{
  "n_layer": 9,
  "d_model": 768,
  "n_head": 12,
  "n_kv_head": 12,
  "head_dim": 64,
  "d_mlp": 3072,
  "vocab_size": 10123,
  "activation": "tanh_gelu",
  "norm": "layernorm",
  "norm_place": "pre",
  "norm_eps": 1e-06,
  "positions": "learned",
  "qk_norm": true,
  "attn_scale": 0.125,
  "bias": "all",
  "tie_embeddings": true,
  "parallel_block": false,
  "init": "normal",
  "init_std_qkv": 0.0251,
  "init_std_o": 0.00593,
  "init_std_up": 0.0251,
  "init_std_down": 0.00593,
  "optimizer": "adamw",
  "lr": 0.000708,
  "lr_mult_up": 0.639,
  "beta1": 0.9,
  "beta2": 0.98,
  "lr_head": 0.00326,
  "grad_clip": 1.0,
  "warmup_steps": 298,
  "schedule": "wsd",
  "decay_fraction": 0.863,
  "decay_shape": "linear",
  "final_lr_fraction": 0.0,
  "batch_tokens": 65536,
  "seq_len": 512,
  "doc_mask": true,
  "train_tokens": 968400000,
  "steps": 14777,
  "dataset": "wikipedia_en"
}
MLP neurons of a small language model. Each row is named by its layer, matrix (up: input weights) and neuron, and shows model dimensions 384-639. Each number is 128 + 32 x the weight over its row's rms, rounded and kept within 0 to 255. Numbers have three digits each.
After each neuron's rows, "fires on" lists the tokens most often at its 100 highest values on Wikipedia text that the model never trained on.

L3.up1722:118166115069171070146158145161140153127168170167147075117095138119121102108109121072101087084103076143043117099129123126146095145110134173140110053145061088121127146139118084072160162112141095150088147077136109143113141141107181102132121131132171104086116165104116164159177205153139112128106128130088103173120146111183181122135128115111183160119091132171220093114104128187106139145089165105125161173128089085122081123118151139157115085064061113151071180120171138171144108146100178072168175098098098102158141115078121150087143083080205050166148104138179084194107102077131090096134045137124135132061138126107133101112176161137141111122148133099117170096101147136141168164143104067158125022210126130100158152110089139146166104184098103093189129140094124103139120098133129
fires on: " ", ".", " $", "\"", " (", "$"

L3.up1309:146118134079128093098139116228102119109136114126163147112113077131104144154163136129131149080147084025139132123117131137111179187133159144165093126110151124088110126134196114152118140159123223133172094138145106133128084117088103084139119135106156143113130108143107139127152166132131118157165211123150136113173115078115159120129160132147159100154112164120144170121167089085146143147129155139105107195101119078122130127149145102123125048086129079128100136142194135100164142166065095119109142156108138144188144153160105073129132149110133170116071091135184160139155150191116163071097133148109081131089146156153166073093171158132129052166146155142206128104125135076152090063118159041198103119141152137114201113083126132129077098128135125164108110123122136092141119166046170
fires on: " an", " the", "s", " a", " as", " |"

L3.up1233:117189157130086122188159105118174143108143120099109169176154193143141179169121194132135100113196108151133145069112097073164059044123158120144168150146159084121152163147157131119158133130106068100075199176169191174090172121096132052112134152122126128121109171124147133092105128064096113109201159114092166137156117137159147129140082093160151142111156191071120117115135151112086168106145091151101123197105113159170166138132216093069133154107087111130137122076160132173192089085060155123107130113116105101125134137178117117176134178097114135067098179154120129145130144101123129111174176112171100105144116103160086097118098077079100166142191112138167136125136112114136120156132183114065151165066093123139095084148107064092151158158110120163138172145170158134123130101141157
fires on: "\n", " |", ":", " races", " "

L3.up374:116123105095082147174149146101115151104058092137145090162064140104106122197132137174111150121120126151116146126134099120116146139183121103099088164127151150149159167099111132153123104128131178082110159146071202176115064154134149141096202207164170115093170145094043109144125182090118128179153168134075140141084128083104140137139129160111098141147083102113172147163155140129098175075139092133073129111151090112101079198114160155131164095172131101133072172103138167140122147122153109156138097112089060137115077143081082043132093153125165161100061107028117152147166145150103172102099102161122145154068094157132173150107092117113180129139082120178157143102114127102163184081086135114155125069133096100099152185162066095119057126109179140190170096140169163130106116139191104
fires on: "0", "6", ")", "9", "1"

L3.up2260:091146193174077128130160131090112184184134103075134146171076179116099133112135126133089091117166101123086150154113134129186201110172133121148114090130099113085124134120166117143152091066136138143139145099157152132130142141111177077114153169116154108121115132157116099147141129119145116151168120152063121158120155153182226119094136086214129167132117171127129116077138121177183123168171131104143140166140081092148129159141156189145099136153096111157089173110137178128192131154067154118081117088077129123173172119141091124105117115116123145114138187127121089095127101113099158124117101069153166146120165132148124165129122111101152165194154131091177194114076083120157189051109188151153171139112084131098159148111110123095186096100198145170090103120093122116146197093134138
fires on: "it", "al", "N", " not", " North"

L3.up1425:159116115126165120138155113157164146128122131106114118163158169117155114166098153151132136128175078079069166124173134121131197118148153127149109110091181102113111150163153169152130141119028138138070134160175143117128085077119087115177104166141061160136177152139154125135163149144170153152154182145054183132138111116111148154095059109102113158099088088075128147142154176109117096179198177156085120148097146117141075168111133123130136080135145128110116161123108097176061124111124154107094133133107151131112125164137110147183109128169104106158071121102097181169210113113138107142103137187101133081107125055145157154105140192158155152105110145122149145092117224076145092121154136105166095120132159043166186089100080087193147094114085076130074130123136088126133173154101133
fires on: " K", "w", "y", "v", "h"

L3.up1705:141125127072111084129108098122177159160129135122213112163077151123167173154101170141135095084125111176091143057110103119109087115074196100061059102111134126117132179124080138097195176124124118120138130070131154128128144144177150108102157099124148132162148133159103155141178226124148140138163088139091177143169133157108143085091134108092150181161173158086127173112118115164133165161098111113114107080133097094162146225082109144114132132133108120085090111095120141121103116160118136147115094121094106147133112118166145113077133145126129151135173139108124084127097097153112166190143123086125099120161128072107126188081193140154100190145130102108129128108110107146088109118159155093072136142125116142131130116099092128148157129096140105136096083136140122123090150085151094
fires on: "-", " ", " |", " •"

L3.up330:124157199133112065154129189175199099097150160063101091118144159116163137129146106127111126122089086097030119113155113102151153124090108121101035139126132119158100123134152162147123130158098115096147145111134131120121059093119119126114158127086136121104090144128170115106128134155119140116166151248162153183120178134172167152112117111097159180120100186128119151100086094120144169167125164159147114097103155128131092158162168102090138096138104114156127172116087137168109100128155130120107128133042105164112101119157133119148088117050147143158174150176161094137136089094168166140166108123154101188133161147138133079135111077139098181129146143140136103091115161100111086136136139174186118143079111111146180177133122140137128137095109132152102119225149101168134090126085120
fires on: "0", " N", "6", "n", "5", "2"

L3.up1551:112120097111083092095123098151137161139177154137101074148089120100115175189143116105110110132086142089121132124122132052100174175127200137096120138117119064129170103128176095148161088116149099125161099151157182157117133119077144114138191102116117100098148084143104098117152158084135106162144223120157149091155099115117108093120166073076151099128090144051156146164164165109125106127157098128096165153130089057161144136136210141092094059155127117105108163074150152155094167117107091164142123178129138146110075157121112077127132199151118141078079129123133112147141125111127186101088156158116130156126138111073185063099131165095129086117161134129108136086127143101175112126103156154125167111158088170063130094085155107119152174147238149187141109141162125120089070121149107
fires on: "s", " the", " an", ",", "An", " his"

L3.up109:135132184116098130152072120146150140095142155161155130175142179134098163133147045123120116122105073138050168114159091093096112145139142096120125114161137125111136137115091125094192099095157100138102148029158184148140104073102138166157158121079180134127114105145104056139124140113153082178163151061124152120163169107141091154106114093161180121126132162092191143165118124081092119125097093137105150184130138124120163211143114108112078110109061124155107095074111104169146119126115137143125088125107158162138155098178139100134082145097132097096179148125151118131098091134114114142181118121157094111155113108092130128116093104164144093166125132089134119073087104088169138113108142124121084116177157114142154121116101128141177161180106084105148104210129144137115084102146151
fires on: "^{", " (", " ", "′", "″"

L3.up1459:114124150118132090143154100101126136102079059100121142141152152065112126130115161113141123151091121124129138068169171106172150073154166100108092156131123143149186112157113090166144148090109125178141123109110107155122181155094112108147178100101120147152171089105142151168153104099120061119146175094151141130171123083194135094116079112160116149087154188136102116131104107082156127086111109164122169104148125137138173171168066145054110059108162162105155102119112083125176090160089123099129097119184120104094176169162156061135194086156119125084091168146154154156122148142142186101153136071097093082104099088187126091124112098102097086112153127126135109108144139105145099106126158171136128123187055123119048101121128053118140135107134076093069121112118137112166162108093136
fires on: " at", ":", " ", " of", " (", "9"

L3.up2764:133094093158049157072102106156151108147153114156218080137145072155151089129141104090146100152136077129111184120130128142166156170112141127194122097069159122137121137165207135108104118076140106089084087145133101137060089131126036138177150168136118104157143100087129123139152146132106110118106168137161138144151117110101116123118155178081177164181155082177176195097140184101056155122103105126073124078109145122156144155129165131110126065094156116152119110158182131078101134106148123109136116110108151113099060158139089124112094102050119139049098045160156171188139160115130156117047136100108147152131159153117088040119119142132135106106146129166130162179128130096115118126179188155126113120157170103060196091118178125129138134157168121141101081114126123148121142069064137
fires on: " |", ",", " only", "ennis", "ing"

L3.up1104:153114135096125101118104134150169138122075126152134103116112185104204134185024130155091094133144132133108183128149109100126160110143169124146100131161146090096128122146127045126163147090154189099189096060142206170099140200154147136148105137137122153144153079118098140159125152058161154114136138099147088059198139090088114078115154135145117118106131171098193139162122132128137088131131091064164164140136133094139127197156158110065174132141146068107131129109149131108163121118133086163108144160140162128080053143100075134146114174104088140100095140160171100074184112118137147146109107089110134154202151139121165155130132158141157140145126176118183122077161153078170060087070082139145187179076157091118089129139128077138110119121142065132149113177112112119161163120124100
fires on: "-", ":", " |", "3", ").", " March"

L3.up2818:123120142130076132124129106135210172121114121113127160187154108077092085160162169120150114106120116076127069159104111091083138102147130137081142123108183142125140153176189120117192140127143172162153145138176149172071128119132129139154134167155185139149190068097141140125168170122162107150136191154113158132113184181137103114093177134159215138099154153095106172128150098109140162152132082094078092151096110120120177144136107161114173101117094141174119123110161091080153182110109074139105107139124163152110124146141086101133080147126168149081107097094141137109107082165150160126128138087156173128131132120142120135121133151163163091121128120185176143104165115082144120070153154158196121116138159089121186205152095132168151163141119126228144057097133148093113127153121086
fires on: " was", "s", " United", " Japanese", " the"

L3.up172:120124143105157122121082135108156116112110122116143153151152134067119126115121148109142143128176062108109102098144119066133152068140169111103095131161140120124109164163159171151157090176116167141141114106148066164083102162088154115120158150111120151144162176101129119065121083113128058121178168075150110084182136144139096105130105156117133072098126155087158126208146059150155122135151063159151123163113150111099116181145132136094177152142073096120131147130174137158153139084119119112092127152138191154109132094136140110117117128130194160095127196118129121082161120127132138116166115113118080120184172153170139157099088165190120139128132127094184089095130090107140142150120099103163126086097173143182164166154132088077082189112069164196124084151119139108140094174122130
fires on: "\n", " most", " some", "==", " of"

L3.up756:104115115057136117119116099154196155168075149133142103118101149167143126136127122117121112116164095092090164144106120111090100115132123132068106123110098095085137145086096145099208129181127119154150095109136138143116070107146182133165166220121137134189128101158172067179142115168149124131149184107096194094158144143126119139117115147105111115148080155127138180200124113077066101096133044153115126098146067100125139179082104113118168120117116114129118130096158115122126103186147167139122169144108143161102136109100096132114173128100167136110194108118137095152121086119077082189111152144120133110067157077194117099087121173146169086142130078115121206083112108169152167129138119105121110076152102088145200088141076142163152115084124072117141137183166147114105128062151092
fires on: " ", "′", "-", "+", " to"

L3.up2767:107155159133163062139112175159204097143123121185185069133127137101131116113123160079105115153097138148118167098115109036157137119128141074117130102142121091156228126168115168108123148126172103129096101055135189140129164120129155146091097105145123134143155093116067168094135170044129125071161187113113142086164133120083155135171136207145103105108100179143137158081162119057129131151070120159156139166151158140150147180108174064125172089140104114112096093148158132143142087155071088132146090157129178149090096123163140113127145121103139105105107087184115143132086113124133120143126122116104104145158132148083147154125138124116160160144191100142178172124100113070133135202097129150151072097109116128130156105085131133188132108118133085104162150148116140151139115139147129
fires on: " (", ")", "|", "-", " •"

L3.up1956:072091108099225149170147160172144094165095137103132094110112122098147120135114123125119119147111123060137154109114160118107159140137062127189137165099110187116186115138163108131105047100109123109147179127160136136098153130152082109168117140162136096163121170124153118157154183141132071096150106099068122111133096058141131130183136147144111112133130186178156143142179114167090106145126147121048134148048101108141151128118146126081153113149093145189104116169141122089167128122134122162124171117119140125068148164156109170148142199083136136144102107155122140192152139143079108142109095140074084101094124112175086115129148126106152115120174137102164142097113173100088133062149201131185123129212184148163160118097145136160100113135125146126169089163182133115109141072104138
fires on: " |", " ", " =", " as", "==="

L3.up2855:166069093134192062157092115157118097119123150085146104102113114141116112123131149146125072167086087138109134065107135120142140157159093141187101061125099159182178123108114033117126080090096143097165115134113186089128185235120198182121159136146112143188067133129164097120150134109115060107156124140132156079144086075106174147173133159112126105149074127110212109165102127155128164099162152150132114127159111138105176125112141087060145124080123108098117114141163123094186153128132149117106131140125103128099099110131135109128170155136102151086106136097145149185050105118101138145099086147094141151078118169110154067173163153151126130076174139070095144085120117114143071054075115148160141105185075112072085071085116172123089111170166146072108127102157181120163145096164136
fires on: "'", " ", "===", " (", ",", " ==="

L3.up858:139097139146169109118104108128230139094115146111121147155155147123110141140112107131143074119074123127077194142107035113163152078126124109121075143140108169119173121144119071116127138066153109209125106126060118150119160115151146102187151114084157162124165118151113136146109147096151117110125160082131181066199133103097095065122113146115118131087126206093151134141085116067099095171101143132175120090133128110134092139139132141157185097120145158085112157150118093158193073122144098136153095114100153180146132169140089110104120097129096125092119097125107062165082144134173165141088145166110112165140088097163113145136120135168091115088127148110179135102143185083106100121150135116140140095201136127152125132084046114158143099115159116125121113125074129153135117167159142
fires on: " ", "1", "7", "2", "4", "6"

L3.up684:136116118050120070161039131138112117145114202152168120148127125123177148103100127106096109108094111116048153150113125078124136100079095172148184062149123092133112128180120176086148145097149094155124119176154171127112131119080165189120128113128125152150173115111132089178152191135130149108182175054109118116141189145129141135071098135159151078135111138157177126166151135107084124162128172085145141207109086085095173155140124122105199088113072151155134161112150139178151110186117123096130160168145175118179140157195168140125152139122144079156099159183113148150097090170141135136080125122099110105073141085123112088112114131139168162119092100068134060127106092105131128092155147059115130126126115101152146157086124166115129130169083179156143126102092108112122115081108109
fires on: " E", ",", ":", " February", "4"

L3.up277:131096139138103111181105118215086083094183096081079152142124078115051114134136120130115118030141099130122212154152139178159158163089127124115078075093201123085169137176130093077153215138130153154112141071110140182073085110108094128109154183124130125068188171137066121170117150157123140097139130129190167126197157078122145151138102100138117121174114159119128160114156156129139126138111124089180138149073118117091095154134106186070151080060095176111104143089186163162146098195119118131153165127092152127158181137120128142111135130111158116190138113123141120170139119134152138142162092116117139117046158143143149076171130097099130124079136163215196129108128153090130117119151086080174118149155161092123194100089135142122081137168119172139179100145134043149122099107153092
fires on: " of", " at", " as", " the", " for"

L3.up2086:133156181047090054152095138142124188141117122132169083111135127113130125215093156175109103139165084128060127084168146117082135025180134176079061129187129093122164162168083067135134137121173118186110083070123155149104189143132102120181145155115222142164163088191101095104119181138130146129166158107087132071207106115086147110133203166106140099082073117143190148158167117091120113188106063135099152136119126080149116135096087148163112094078140082118068105110142150129119144117107098137157095076101088168137136151117113120109125149174150111086101084141119142119133107093137125217151082167109148125131125138106125147159154190153161090137121114165147117094138098117157118113060105161122155126121121138176161123138109113129122086087161126186115150099107120118090077164074102
fires on: " |", "9", "0", ").", " March", ")"

L3.up1338:156097077091193146106094099216114154095112215103160172131147093103124114131117149149146100104173125073137155114102140085134160163096134189137172159126129150113137088121161094174142167089092093104140113145178116143125088077102208058173143128088148158075119146133108137155112121175127137146139176085103095088161078081114156070171165144127169105197102148151194112156122117133126128117109108154129137188143127095168112141124107053047161130079159144133137144144196101163104081133097138154081157159118185177088146201180179134138125164104166139166101100176170157154098101140107150143123078152075094094103072168152155072082114116140105142130153133128148136120100089114162134132128138090117077042163126112175186086091087139135235094133090105126146157108179154134119098096046089
fires on: ".", " the", " |", " a"

L3.up2881:119107083110139155155148103115104115117136123052107158182092153128118188128167130139121143087120091128078131141073155108169169113094119135159178095111151128142066091113118110148128065133176145104197125165118156169080091173090138173143131170121125143078090171099151111148098121119122079117178100121118136133132104101164100083124066101193119195109096103050172110142203114182090141087185115134076155208149084137151100137118132091164098130110069145108116140132133137121180109109114169101137158109165139094088122156195092148113150099112130133146120123102151120120132119155072114103121142117132134157089078098166065116097102185082121111163106108100113116095110142135122112100051167110106118128141089128089136083108124063172104073192100144125121153139160072124124113113130169
fires on: "-", "/"

L3.up1822:109116152070171136135097094147173133143113167136101132126156118072125132120133150096145110125134131026162189136113119085152167116156077139138149156130105192139106079103174145155146087155143119174116134035115097129096120129133090101165108155137140156189073122064135128143121148155116139099171131135106104158136103078164142107150140181165113116144083106139141136145132109157123119090094116169082074103124114112118177102124112102151126124113116125114158100143136115075149100186084078084140090156156103122148090124162155118156151124070166089133080172122128145140095150107127109114141110127174156082108127102150146141062184166174099076208070156099146127083113188165125092098113162146176108116146123099138152151098145123100159180132152126142135086136117145082108187140089131
fires on: " ", "-", " |", " in", "=", " -"

L3.up502:115134077136205178134154166127134102130146156098150127109090108111181077102124115129112114144143101086111100114171144086152147114104093169136096123126118114123141094105102088174130138040150066135167101146086067153121101210123103085195162148139087167102057129109114128176132155126120091165137150141096099103118199148158128118153190129171130145127125119123151143193119176166118102149124106097103092130143130196135119164104091123120122116098073118156115168156122087126164146110126157127102176123099158150114132130195179164118110103121248153193115121201098098129110108124086162154150124129161173153105060119124166072069089134128098150147113168043178180100118137104128104118116138111108123065194141122098147112111134142128156102140158089133085159145138108150142176153112108
fires on: "\"", " ", ")", "”", "1"

L3.up1973:123073088149174144079170143137168163184126147016136093129183163120114137146119113141130108128149102089087152187084147098117173139151133151150093078127086126135077108118122132129151154128115086093200147136142097130103089085077144090148137093143134141123133159200188125111141109121113111130135147153086139181148140134109167126106158100092115149131089155180154126120128153117134134108111077167082102143164111168147119166098156099082146124070102128170114163125104116133107131133156160117097118085072160126078133202113169135117083148118226133129149112054087056185080135080137072081112093138070169101124127103112151069147064175119162134108045145111098187100117139093178108141108207023144172102125105045123159122074152073099171117136135135157118113141151122145110093188110124
fires on: "\"", " which", " that", " also", "]", ")"

L3.up938:099072138162125119138149155172197121160081130157144109123053210109077135180184106091111112102083108141113234127109113095106128126086171087169105112116106096103117114169072164110158153144159121116154161095150114115111096146102116122123113140111092157104150052112098166166154172149108137147143115102186164121114188093086148111129130185145090109155122089084069138136108107124156144099127166110076121114170128139132104165131112146215151102073111105101150095085122126105098149137082105129103164175122126130066170198088174121114134138087113132125197147115148100125202093112105126093149081096126158171105152092144180111111113107077193235113160128074140135080122134144126153182165170168109083119138091172182184128120073178231115156122135149082118162166148179150146178136170174
fires on: "|", " (", " when", "ly", " if"

L3.up2932:124050125081104102195118109163110158112067151095135100161093086200161103137126109133113117112084125094129156169123129166115118165105116175198129128098122166166103124069129141167124074115084164128099103159121171125127081167080113126194115110144118119133144124160160115178125116119123126093119104090125155129137080121093152122169123148124173106161087140132171124117167145163076104140105044115046135077128072112182167130117114083115097148089157089135071178143179110096107131099143116071128152117113149120118099143138152150111063105061172146137133186123131087117080163147105144115057129152100132101092149182129096109050083147109102160135112118131149173160158193085146069075116163118142135096151103112165151110087101148130125121147182116094134113129107163156151127118114160
fires on: ",", " |", " of", " in", " ", " only"

L3.up2039:152181188125098174197118122163114161180130114158108169156098134128105141147119149123132096145081130124107123155105075115086123160202183112125151142159116126128125132075118158114181115103059110110150171094137143128121129100031167150096175105132185137132158090132093102128156222117122156167151178188110104128139191154155141113105094061145137160102118116086146165130101097160098141116125159124172077106082148080139106123064139212185114108179140133136130112081128148185102154149044105092116072132087147156143144138140138114124099130155123134142149135152089094111164141142118132108140188123180155134095132111129130143112005109095146133159103181091150108114124117137129147170132173169128113111107114152109124186184148160096131108111168132101099133140125147161132131106159114
fires on: "9", " UTC", "0", "α", "5", "8"

L3.up2472:103128156081155161172123129179094149123090127118124126206160073116123177114194142181096117088081158148118126143083168081118128145079131110103097149131122083126141118143186149131126089131149118131158128140131169138153080143067164158125131128149082167160142184120146070129096120131091173058158143088143146134115084159148207120111136135122164132170128156114145142135189137143167125157116106134115082158124127079166139135143117149066175079148104097103076182096054129178083087192125106094076092090175187151095081137116117138147112068108193084170139144114129187097109145174150182105136121158098099039069123108124164090070172107142090123113105130129135060118112129086139116109109155157107149170118130099185118134086153125091167112182103153146122125133143151160158170116168087
fires on: ".", ":", " and", ",", " |", ".;"

L3.up1662:174096149122105146092164125095153127138116127132117074121095127124118138149076164127130092128111116109059204088095163115149152181162118087144050166181106146114125097094088123086094105152134136122139129201123122111117081116090167115171099242163121115169177106113134103172172114117145146135157123168081162102178103153179146105146117158120128152154084183104200174168028171089091167136125131124125106178108099120115128173136108168155083062159126117157110122106119087141103131124137123113130124116131113142096161106040131114140162077169059153079088120119072116103185138079099080091140094118136108139128121068130101149153150149139123027130136107155138141012161121152178116163140102143107138087186137099139152158133094077153121184081170135154181098114181133120113125132178148
fires on: "1", " ", "2", "7", "8", "0"

L3.up340:104108092102148134179097102130106102123179173110086143132096117135154168104148081095126122133133121128098127089110131116134126151102094172151166098151134130148090083082039140102155128081112117135113133169129185121067086159139157134160149170121140177145083166124119143207153179089120136135190119144096113122115122176173150164140144159155152191173110129116124162142076181123062140119160138107071110193097097115154138131128133209103102092086110076155108142122072106117147132156117130107121152114123187102081160130161073185084145123082189130137117149180132151151106144117072104133088070116143187123081108150169050110101159172136148117122171171097141134095116165140128091149076116108111142150150114133063118131122110094153107121182101109111109185156151103132122133089194130
fires on: " ", "/"

L3.up1849:048128113109106130202110131094132191161108144100133120172187096098105155110137096123093087096115102145112125116121132089086069142114113177135105118116106121138166129122162128111164067157137111074111194096125122109128122160076086165154101101177115095180157159150127096128143115145108145096162102089149156153109169143101167121105135124146182154130080112153171135154136047166130138122099124144069176139123114058135163099115139120098148143097133158096109147121150164111129133169132139104129136118078151130181088172143165145147144162096119073089115137075120154160104139150130102083112165136034134096145161116171074159073143096142111158112153122078078072194126141125144145086143158159142087173136135105117133110110143189112138149192153151106122080149130112125158155153082167
fires on: ",", "',", "5", ":"

L3.up3056:145135106075094090143141176139179134058090107130118118113166172120179138145093112077130127130140122097068150069148114118136072092130114112072115115155127089096102179180113159088196107101128154224130137154126118147125155174132116140098108191125108149140137109182159123130133141134138175113145138128172108131122093138128109133065128136124158104110124210124151131157116113082115137144122124081166072124158131109128210132113087095081107148112092100077090138043124095150127096167136153147153122242120125139133105128143075141127157150117134099139119122139154104120124108123159057102148148089061091132116127102191112126165153147146130099130114123123160173095126142144158019144106109106163174161111129112132115097119075101161121144117180120099148128189124163145137151105096157
fires on: " in", " at", "-", " by", ":", " "

L3.up500:158128160074132078161149170198137191087105132119111106117151169082158113110088192175124140075062135167092131077170090117150138147175162153138088138193135155114135175134053154154139120097133124140152164036181143117129058087138124144116095152158088146137175141114152068088166111061088152206133165088127169133129115126171132176215117094146107099099126156142104113149144137161118104103128118101133131174115073140170131176116120088124193065153151099126140145149080096139103158107128127082046213114121128139116132131145130069149105127091149178118136143103168123122184094104112103159130084171177145109127097107108152092098143064155112130209128170124114139152149172169145081139122150145131163151121151166113063140105114126099156144130147108102078175169099176163144137155147175
fires on: " |", " D", ";", " /"

L3.up602:095152129145105166139156116166111141175184138128120127144125131116101109108186141143161118143115154135101166114126098098102151081143169092142157106136109139136177131183169135123124109141063148115128172151111108103056115142135176097115122133121161173097180128081120094160143139104083115120149165108068108119140123130171129079119070096129106126154146195081135118159087147163074140119158170117095124137145118171130123155159148132119119109095103142100121125092151135117121096111106109075109096084097111134129094184156121118117127116151076115104120128135108158100153153156172143084072160127169138165174100043145098140131110076094129081164151139135144080177076165118141132102139163150075135142128071110097113093150155125149164058226114136139081133085146083155138199060130135
fires on: ":", "e", "8", " Candidate", "4", " "

L3.up1666:165137070124130140155150116067112187109119142109174110142140137113121123130096194133141100163108079104163184132089171129164117110163115114156129088107130157175148147080116092147105067107116130168231178175160147122128091112089079108106175176118127045120076129137146141129185078152127107096133103153146145107138179159184117118051082099135135110113133175112101103123065090168120153116148129142151117129138101180183179102143032112111149092134126122083134129090135084093104057121119089088110111156143069168192163166155143112133147157125111123116134138070103155165130106111102167120189154099184138163122086071155214115119093143116099121089115074124138149147107087086147028114065172175165108159107103089120146093093097133184101130123201083094160102113119103150130165116158129
fires on: "0", " of", " ", " —", "ian"

L3.up2335:081154132096136123128094118150101081156170153122164087137043091114087159142155091105105163155074103111168114101099165112117174152116140151131163147099130109124108144130159154123116150151106094139133120190154071110147088144119141134164137162133114092124130150102125138095121117182120153108123120162152133161108161090126115140072151122091175128156079141160185119182126124084080157126106095150102156121106149115110120091115131128124138098109109141160121190108114128194122090147167160089152133161143087098082135133116156096152097110113138050150134095175138110160152118132110177167123099143110101126157188153159115099177149118150101113148152124113097114144094091150112141116118160175180057153179134095167190121147141121105175089141048210154120111096155117132120123113055124
fires on: "9", "5", "8", "6", "7"

L3.up53:112095111138154167107163131158122178099130128166114096114108153157088096189132138104075088113202149093072160131140085091103108110161113081138103161128135080013181110189154128097139099123129149167135122133128105137119112154127111133137155181140202125175213114146090067144088130116137210173168140139090115050141094136166130107121068131126087150092161179104178128233098140109145142173126080137184138125152129169159120169101124133128104083169104067127089096088115135106165145167079140146154124153165151151119087132093044140116123159116119112121121099103159138177107099082120132137143101152182061159165152109157104169131177171136124109154145151191096110090090167140100130130145103139195099101147038114162162130117119090142159119111173049171154166193093138071130188161158142
fires on: ".", "-", "′", "5", "4"

L3.up112:143161110098114113183098173154172087166089066130158087131106144108144123150129143150108090101114174114091186125157158159101097080160123166170085129192163072119131083125098041108143136152093185138108113105153128116058162179139152156112150107149104142151183160134110140158121083148155174152120114160140196161182135152134124093141150147164139134120088164171150133120097084143161107151104133081135158133166138130099157138141115174093147065076102115126096080134123072125101092132137150088078151140135048136115115144152185115076162153143106116083170148171138187128107103135108104159156158040106091128143135153149149115159113127153052134138101125119213129158131128125097178105084090111138157109134082168114123096129116119102145045113138130161107167123168076185143101141106129
fires on: " ", " a", " Hard", " professional"

L3.up2000:154138137085160112165151134107121147154054143108121085165096134060134124162160144128101118140137171077033206102185145119103131120127131124133088136175175100125146140136134126133161068141153100107136160088118134156131147079051155152125206136135177126115124066147100114096134181095138094147155193146087150097154171138169163125115088102135128125170120087136103180089144132170137134079103120165137079094131137177124110125122100175160152121194098129094111208114117115160160181195101148136104148085159129100133141138146080102116149144119149126148110150081162097061108149108137124117189119141167122088103096102150177101064033094140092128164161149078111149165109157109117119111095216083223180110169169139144117119095133142161112135125074078099128125095186133180120169061196113
fires on: "9"

L3.up1322:116112161053101137177124142181093162153169143153125123129120120094124128140130111118061078179144095106058158142078134075110090189097141129137155117186174135123150131073087116105114125162090087133090153132140193128061119087141157160171126137087149133181140200109123092142194159131126157155158078086082126130147153129155138107109124149105116107165117119124145130194152110097135124162093118132082165157117125096194095119080134068116144104060136123130134172098167124089087166176172145089149200110127122123173070184143154144108045156111156136122142175115160154163107086109111133145115155140122110101154154107163097079161131172200112113144076167104139143136072125138120172077116115161084123094144127154177111104158121146190160105129083156119124099125109097105137092119063161
fires on: "z", "8", " ", "6", "oz", "7"

L3.up782:110203164100121062114170098155154123130159119071137098171181141131102117133183187137131110114073158083140126137072156166139173105141178102119088151148121134146117125133161108149086086127105162087216093098187165113114065127109135102092139144190115157149128213111174117092109107105152110116169097099122158074123163105152180121124123136165144117173130148140100184125105083138129147107140102144109129120110053065169149134138166106118180118136145142133107134153087146102155144173084080119132132089102186137117130135230175063129085136138116140149124117167163142127083091070158119092134156149140123065163152120139112108131071160094087143171157170198098057134096173159101151161143131108109154138137127107101104101102165111130183103190125095108098145196148110216120198119043163
fires on: " |", "–", ".", " ", ";"

L3.up2859:135113139116156103168112085144127137071150095099132127119130130112130177149104154103125085136121078115100157087193105110120207156147117113159086117121181099079129144103157126136189173127140116119093133089096149104123145140149154163166086225094118124183076125153070168087168080138137146127132159162127162102157104056168112184122109147078136091094164168173169115120134148077087156131144136153088157087121138120112084187114130172177131163095114131108142175136222090121113154114189120078138094097095161168125065124107129152150127131114121094081096125153153108150153143180111162105190090142170206100131122088097162110095150179159065085156091079057155188150168112112086094108106136131127102078172199077164137137125121065129107154114163123122096107120153123131156101110146128
fires on: "0", "'", "1", " |", "s", "2"

L3.up775:147131158157154104125096093178168173131158127168135090112138120080179163111040168130122144140099103141068133093152159076145130126181123129152148083076145146057120102139118086145112224124106124162116119116158110133139101161227189153234140099174144181123121143149142146173124124074115105120103136142088143109208078114136127134218137115089131100152115127134133105126149135126102096119117140118137177112162144179204080175106091163136169030105184121140147101159140106082096118037173214098136089072058142136124111147073145103098132097102091096107084124150126134139100148149134145165162063142072107153068123110157101099154152122141126129130152154133155165111112135107092055098089099179068090147140140139158160125093090139146106137110152144161119141151176139127131090191115143
fires on: ";", "0", ").", "1", "6", "5"